config.toml
n_layer = 10
d_model = 192
n_head = 3
n_kv_head = 3
head_dim = 64
d_mlp = 768
vocab_size = 1336
activation = "squared_relu"
norm = "rmsnorm"
norm_place = "pre"
norm_eps = 1e-05
positions = "rope"
rope_base = 10000.0
rope_fraction = 0.5
qk_norm = true
attn_scale = 0.16
bias = "none"
tie_embeddings = false
parallel_block = false
extras = ["capped logits"]
init = "uniform"
init_std_qkv = 0.0573
init_std_o = 0.0128
init_std_up = 0.0573
init_std_down = 0.0128
optimizer = "adamw"
lr = 0.00277
beta1 = 0.95
beta2 = 0.98
weight_decay = 0.15
lr_head = 0.00842
grad_clip = 1.0
warmup_steps = 404
schedule = "wsd"
decay_fraction = 0.421
decay_shape = "cos"
final_lr_fraction = 0.0
batch_tokens = 32768
seq_len = 512
doc_mask = true
train_tokens = 148800000
steps = 4542
dataset = "wikipedia_en"
MLP neurons of a small language model. Each row is named by its layer, matrix (up: input weights) and neuron, and shows model dimensions 0-191. Each number is 500 + 50 x the weight over its row's rms, rounded and kept within 0 to 999. Numbers have three digits each.
Before each neuron's rows, "fires on" lists the tokens most often at its 100 highest values on Wikipedia text that the model never trained on.

fires on: "an", "ish", "ch", "ian", "e", "k"
L6.up328:467424523492518462528479478454428363481570489422448517460521527419423470430432583514477429569426486458521528457548476540473527416430480445471529464473568437486496436479530521605450481530516492494500567521545530555410393539515483518496528485464537517450463492542553409525538596569477490464480465476478489488480475558565488567465494448516514438481509517445488487481408498494497421640430487521350482362466519591437440568621480555555492536563478517408498514545529444492431449470481486481498455506490544456475557509538588507558506444521388456505451528454526473558465452467455512417

fires on: ".", " im", ":", "98"
L2.up735:447417521584462605472507513550510482495489539479563508482461540450455519411457531444511494591514422512489427433484560521431456402536499495510400466493464472446518481513526444409566568441495501531471622471490434412392562489499516387500480414545510540544441488607450572501434478537522470465490573474481520512472448516495468524562558574592590410436444495539562475412498498440490452456556531457473433465467575501469546533508539485445442541504531523583474580457525509550447501500448474382512500410490577551430584475451482572510484368518438553567492467513474474491468520545494506471

fires on: " ", ".", "ou", " a", "o", "ome"
L2.up56:552462542571458547595528451533509448491501467438501551535441450516509522520491502427524446422594525522525505491474573554407479400521456549509417445548481519426472478520495500409519555427467516529445426466447478479388444520513494463530503439534464540552476562622460515517478540580496462457358605524475468547505506602534485576567522453526563455533499421523636486510561564486546379522550566435532464539494566484469460570539432518470471448513545445496533528472469438502426497514403424555493535492539586492495488508456490510530493530531505515548475497425442418537377485532543577576

fires on: " c", " g", "ly", " G", "G", "y"
L2.up125:601469488509535588557578401506486520608549474505579471500458487448511505489476576456437440468586480512539518471493598563444447522464505489503439528465486585557558512573480485457477527431468452519483426491449457559469432546524521443452459542584545529606486517559504628539512506580491502496480549497478498515496498568432486557632546415538535467478507453549596544428558550491527436491537547461556487462498500568422433560516488487532411505519543467447525524563409503468439432483477455522538521448490482473518453565475543592461576468501519479560596515346406480503391546451532504508

fires on: ",", " in", " as"
L2.up3:486505517451543566596551438556529462550575481419523547445477573508441505566455522538384523477551456505459402524577514504453458515536429482596393431505514528496541435478493521543421492511560536565531518525340530497475462500570442501643486496465427533540479476567515485396528501537449495499463442519437526444445539528454445571528500561505535405470478443492477513462581452551513527547458587425513492500495496511603481510532537445516524405582444481609557571472513399517518444491476497511587441504601490450502524586535516466541460500513518474464502429387480466475484557455451540504

fires on: ","
L2.up21:464528441399595508542554462497539528493393583343504462553431534485512513487432558495467545483513465486476458582536464557552576429487434412505496458478549391550503399462521498549475467449541437528503514576470588475489466557544497453511564479446400571480496533513532440483501482450570426482429492491509505490559517457467567515513490551471491503416480488517502544554556398549543462547457492399493586512575448546534544449479463538576543385507425407536506558498529426518567480432494486499577468411606479459448568553571538505483386535476466430445448500485450494511489466501464490519

fires on: "ate", "\n", "ity", "anc", "\n\n", " high"
L2.up318:496489600441543671507576479499513417516515521396450475429505489541463431495451600476451506455525520483609460551468548504426508539526482498572434505478440453625598500484537413467546420492493530579605509595524529453455490590490515538534550540516438456443497544592517460518588439513471537511420461465490450526537500470562530524459428605524494547547491447488480510497512417566524469569483550498431530480496497476519506489611502523578531484516435589546488485419454446473445474451495481467541449492537454411451482576579587513424465468509457435488534436449494556514508564499527575508

fires on: "anc", "ajor", "\n\n", " high", " career", " part"
L2.up61:419469536564471694496588492538498446468496539425474526522451518471563509539456560421407514539470478492478461572464499572455477442523473510603498524461506494550458490545498417460507477496532413641580496483464521528441546546515549516571561520597451425417491610530522486490566476468454565529445412438500508536560492454545485528567460507447487473558432436506466490520523511617540482456507451450504556485499479526527482540571501560486495419420507512536511510461476417451483487551490479492544452430616567423518491494538544555449435460558510358525497489477472598506424566504455553484

fires on: "-", " ", " \"", "and"
L4.up391:510400547460591494469481527529487390562513587451490476554417429447498510491491553517544483587524556478543540496617460503363462474547581544500514362536543452659497509478420502536524586460529536465439538536573516564432556568478532428558491517544343497541460507525491466544584622541556520438526555488514571455505525499488467479518530475551540480493479480504494414489478550491539453469517539458437448432406433458423497547484480493529448533548454463495556536517492541493507456533498519435520585522499454526535433484529480481513505496484504465414516489410500464569403571472477515399

fires on: "al", " &", "i", "ic", "\n", "anc"
L2.up145:447491516419507546572508482460510447489410552491532410498437526421587473479473522467548477452446534563521519537510497511488465571452468480591487529488474424574512532505445393514532474515398474594554512559590545469500521637518571434506575402541454450522505468627487580496459445517540534466498471452517438531617478482465555472459380476522514480458452482541519487475512404583457444554543475414499507505525542548457475463624468426562528474406448534546437468497463465484432507502541476428472437452557467439471577568525565549445527453489518452525501488500488458516485656532512525469

fires on: ":", "ated", "outh", "ing", " South"
L6.up539:482437561425460488423427540471509512432509569415415524496499485489513455447440426514493542490525477556604462473504556463438481489447484424476551533423457501498486527549549455575441431454447399544583444562456482515516546532449493500515583432529467472460559513539515513456500510587515633502467548466575500547614411461461459520499373530493477503406506438397534495446507417558548451483487559471539488456544373497569496481524468477616430501543459541530420471501587465567475580499564389490451524480502526490430525473555481496494523596481448470495427488510460502436475515449416517539

fires on: " |", "it", "F"
L6.up568:546508498452528609560483455570478514421423501543537428440525444477493496507509524550511463520510521571519477538554550568459487514465514505484473560453501414561460453587531577517484624411546595541516548512569548574463517547499587501586512515474454511475543585464509511444509597534445557497573525406478416439530460455514450472473494369481507522575548545419510469492552560433584510555501405479440422504526489525494466524527446492512439478474369480522459516453533492508590464495603404400524592511579488504480572537579505473476534501584565453468455502450487458559427505468446502434

fires on: " to", "t", "il", "ith", " A"
L6.up463:471496509483496531544520467532488506462476524577552433548537410465399545523533516454450475420515404486458431516540457494415645538517444556593456431476385541495508447514466428467445449405513512471522514461498470554446425424499480485431512507560447439537584457496486518506499477540477547500420515519416502424510486494361472467568465534575484402540511459450543451432484549559533544463519453487490399435558491467570551496561509510660492509466502450501500445434626521549563529498502520492519491471533482504560537574390567537455510411523452489437522454471451509528556601479509515546

fires on: "–", "ed", "-", " ", "0"
L6.up187:539473501559420492475486477535457453453472441491571507497390551534531504526561524494431521494539426494527522535547463507430485390456555482502476516525533508590516538542409566675507492355506527618512590558471496493532496553484505401471558500530460546435477485519513462552474601573566457513498472424514525449457482449506544579546548479561530548432456511564516529480493556448482507507462565531402539491443430495531489469519532479439472534565438428501597617495570539517466475394518488542489491556483470522485449484510533505446496506433483437457461455471448475698444546550480508468

fires on: " ", "o", ":", ".", ",", "e"
L2.up440:514441526543525519563469489508413485515431522356451525629419382534464491482490535487483482501556501554531524472447487513513453481489524570502451497484511549427413498455526514402486516469502527540483486533424509474401500516415527490520520478484533502500424611527496499544435477508541447424486536512362532524477492505528485571539492517585484491423515497486570561509579459502646456565483539464455422543470518484506491513460482549541456437507505371524577591519530436603527448424448408559485545489491482488538505544491440478440502581569493488473493499400408515556349474429572521502

fires on: "1", " |", " was", ";", "-", "′"
L6.up582:471460565430522602566411531429531470468422532468477561423477421489460472376556559585483574556442459557411513444587535574470505425452493474521419468457547509534446462482487528461554531458471515547552477534599548461458519560574527441581562477554490498511424527420452472353544522572418558475492448443505571538490486404489497478495509433610537479498496489484582482537466455519523564443493463504484415537458425506567534477443494549553513364520428587573517468432498480468498533473485503539488488489523470468456520466451492532549476453434364508486519492488492506493571452502475558449

fires on: " |"
L4.up699:395440542484580499457427513469501448419577453508492499465487509420538488447547437532469538542528460461530482530456451518500579480588503534524571465506487469499426475561510469580512521455446508453603432436455549505546358490562562512499525488478551487463515588464591524566561450463475524503553412468471441500501539616541400432503532475644539462533544448456550523504482504456489490456428542444506450504442426534419497492450500532413343367555456518507493485526490428505441481511483482500571551473556485440493530614499534478559516505504470474425508554468478604558399501496495480525

fires on: "ity", " South", "\n\n", "outh", "–", " North"
L4.up449:600499514581482581445382414568392374450498474442476465524482482483494503500516514582480482489567493513555510488502435609462532587510451536504532576493507529462561531578540438496408492410461436510623484407517517517500479555520451529515508512512495471546512542478531382481461561566518552501437556514532501520550434556518425525508457502406440463458467489494501495365417508616485429499516510517491432429493436538578414494485500456588516495529474514433550450466567518527541621463522400522470451557562478540472480510535487551511502474474514426531555397550453523539429509532504554529

fires on: " I", "'", " It", "I", "]", "t"
L2.up99:530448456546521579533445388483446473504565563474519522432427513429465487522510491441366539478553433466497479485460580522458522456623458554580458386446381519460486485562490547482406487472508504463473545474449456463362503482455531445491494503501468511609479534542530528526472554615441587430499542532540406584480461514518456532591493457549560450519532469507624439467482506463519432490497517479563425474500520437464471532502445514411412560484526454485558543476468500523406482456472502479512519488522527547502458476444550514513560509539466458564543538351434440556470516497539515418

fires on: "it", "ick", "iss", "ot", " the", "ose"
L4.up195:526515461490617613516476532430493446489507487433521558500509553455534431478527510403537465423486507486473461455580543500437433481538583474491408484531378476524526456514432424460519565448539422562523517548520497497535524537558533461543532476502442571505423608525563504377528487468462546520465465523502506549436432543485462533550538555460585461540519463475543471468497476582526565456548547449472509486525574525500463583441490502458437486469407416504450580526571467641567405544417577417482545486599487432438571505556492512534515511532564494563515556456510556451475547530458580435

fires on: " at", "-", " stud", " ret", "ft", " spec"
L2.up146:526485504541549544432416491469528550554529531474460566391473439514501507446498556489450576496524487514467525557523491563450518485538515471524582472499397502526599486467494459395446465482486507462500586590409457527493570517583488410556519483456459426516451554570473533444454597578452557475496553531436590500432494539450433496654541518538514462493517587483629549437608500543437411494545528470506469506452522529568533498524491496569493539592384519511420577450556507600549530525499472450484523477463511517453562532485577529444508451492489461523416542501409452436475525495450550449

fires on: "ly", " not", "y", " more", " later", "ome"
L4.up117:432530462547434503484422481603492460563549631456454500561508515439501519489419490451508433479631441526591510500497499514444374434543550514530468537446550446535478582511487470506483554559551470495515539565442467455488551502547449416599559531481418536532512507554465603482573543585532549487538520483510556543497492546460464602514542534588530557464503506486528438508579499463575491511495577382519459587505518500452469498622560492401469487538472469529635502553464469517464466515475385562587527452521472461549544500483440559474451482474515512538522496453432474522491517499435600446

fires on: "-", "e", " American", "ish", "ess", "merican"
L6.up661:484491429542621542526384469439503383531511534472526454502414552460494465494577603539543498521524545467437544492589486544459483636543512447546512477541576488547587540436406569547519461499513382507531500451534546506541489583486522566486495582472510513483488439531389421557585523523551429455557523491418530527545505524477562490433435506578562430410469505475486471441470512484484470500444574509393493409456414584411483502479488547534511517539425536443458585490486501552476406449418524405520477436524460501490471467505499499532457509475497400461486456532471539575518487483513515450

fires on: " |", ".", " and"
L6.up329:423429477485585561496472559462512544558545485464513611444494497480463513482457509356431557509585474486405472438470491449486566573494593433612487459461555470478484485498461554465484475460510506448613481523479482474477535513512491525539501559455539501412531548563533430512473517507425557506555482555544563446528502516481563501493503496580516596538470514445481517506511451457506440489520490463516385414462412460483584480496512473544346427554453539484497559557526415394517534459510380497511516512614469521438482488523501464425411489468492400570512496492492574527397503541444574439

fires on: ","
L2.up431:555595491427458512508517508553542477560504510469560468530454505475461480527491521529361485501492481456520537517497521474432465480506435377512460488461496453593543453537501382501460425489540496587511480519454598504453557615547549493645505432580437485554473467524626502530550510579473439490449498504471537434502489487391534480486500446477499432460526520573473515438513437568469427561512440406532503455474543544568403463539485492512460424519435490517626555395513435536567438484498512458505529494542484483543525538484502631520339501506426443469472546520529519497514498523436525501

fires on: " |", ";"
L4.up200:535481405453553509543376503525472505477497457520446532425450513386536508447599526509477522511552516502521509486542450549483484620440563546528550521453498484541511483577513546452520550466494526482582451503498543465495509446545522528561526474524505537456461537486548612356511574634409594427540447503391481525479479475605467547510522380634480543566494489495488520500509540534520451546482463492518425473462496494411513528475429437457354445636466578478510510536584510485546521556496521480513550480549512559471542457531471479519529389491465505541522496515464524563450595516497511455

fires on: "ly", " l", " been", " n", "y", " in"
L6.up707:487501530455611524487471433600465435539514563406529456532465462395504511480442518478474469458591398545497527503484539557506492495582563499600452447483522505535509563526486515567477635534526477506572525560503430466369461421487561482467561476504479580520424483494517511549566568452542550438545476538494540490459486471545414483531571504565502479418493411539504420408529484530459508460465655448541508581431513532523480460457470500407496452439474512550579579537516531507512493511447383482581503470461468437557451540473521487510486469454473512515497448458498506524436614473499600407

fires on: " the", " a", " I", " she", "I"
L2.up80:562508475622485573630478398527423515522473472470510481530465377472435468478518532450483529539470455459521420505601525584467431446580575546561516504484403470518503495527425496465507585476450549540426558458424517503424500522511527527472511538511509449521498514569501539554486517566460536449497557540491431483487469551448470530580530446585472439513494445501528534457474527438604355505480467428531527488441539429420514529504519570441450487470528502451527592529413525564369529437430519506528502463476560464489514549424592487478587593511500489473520540420427485571481542536537578515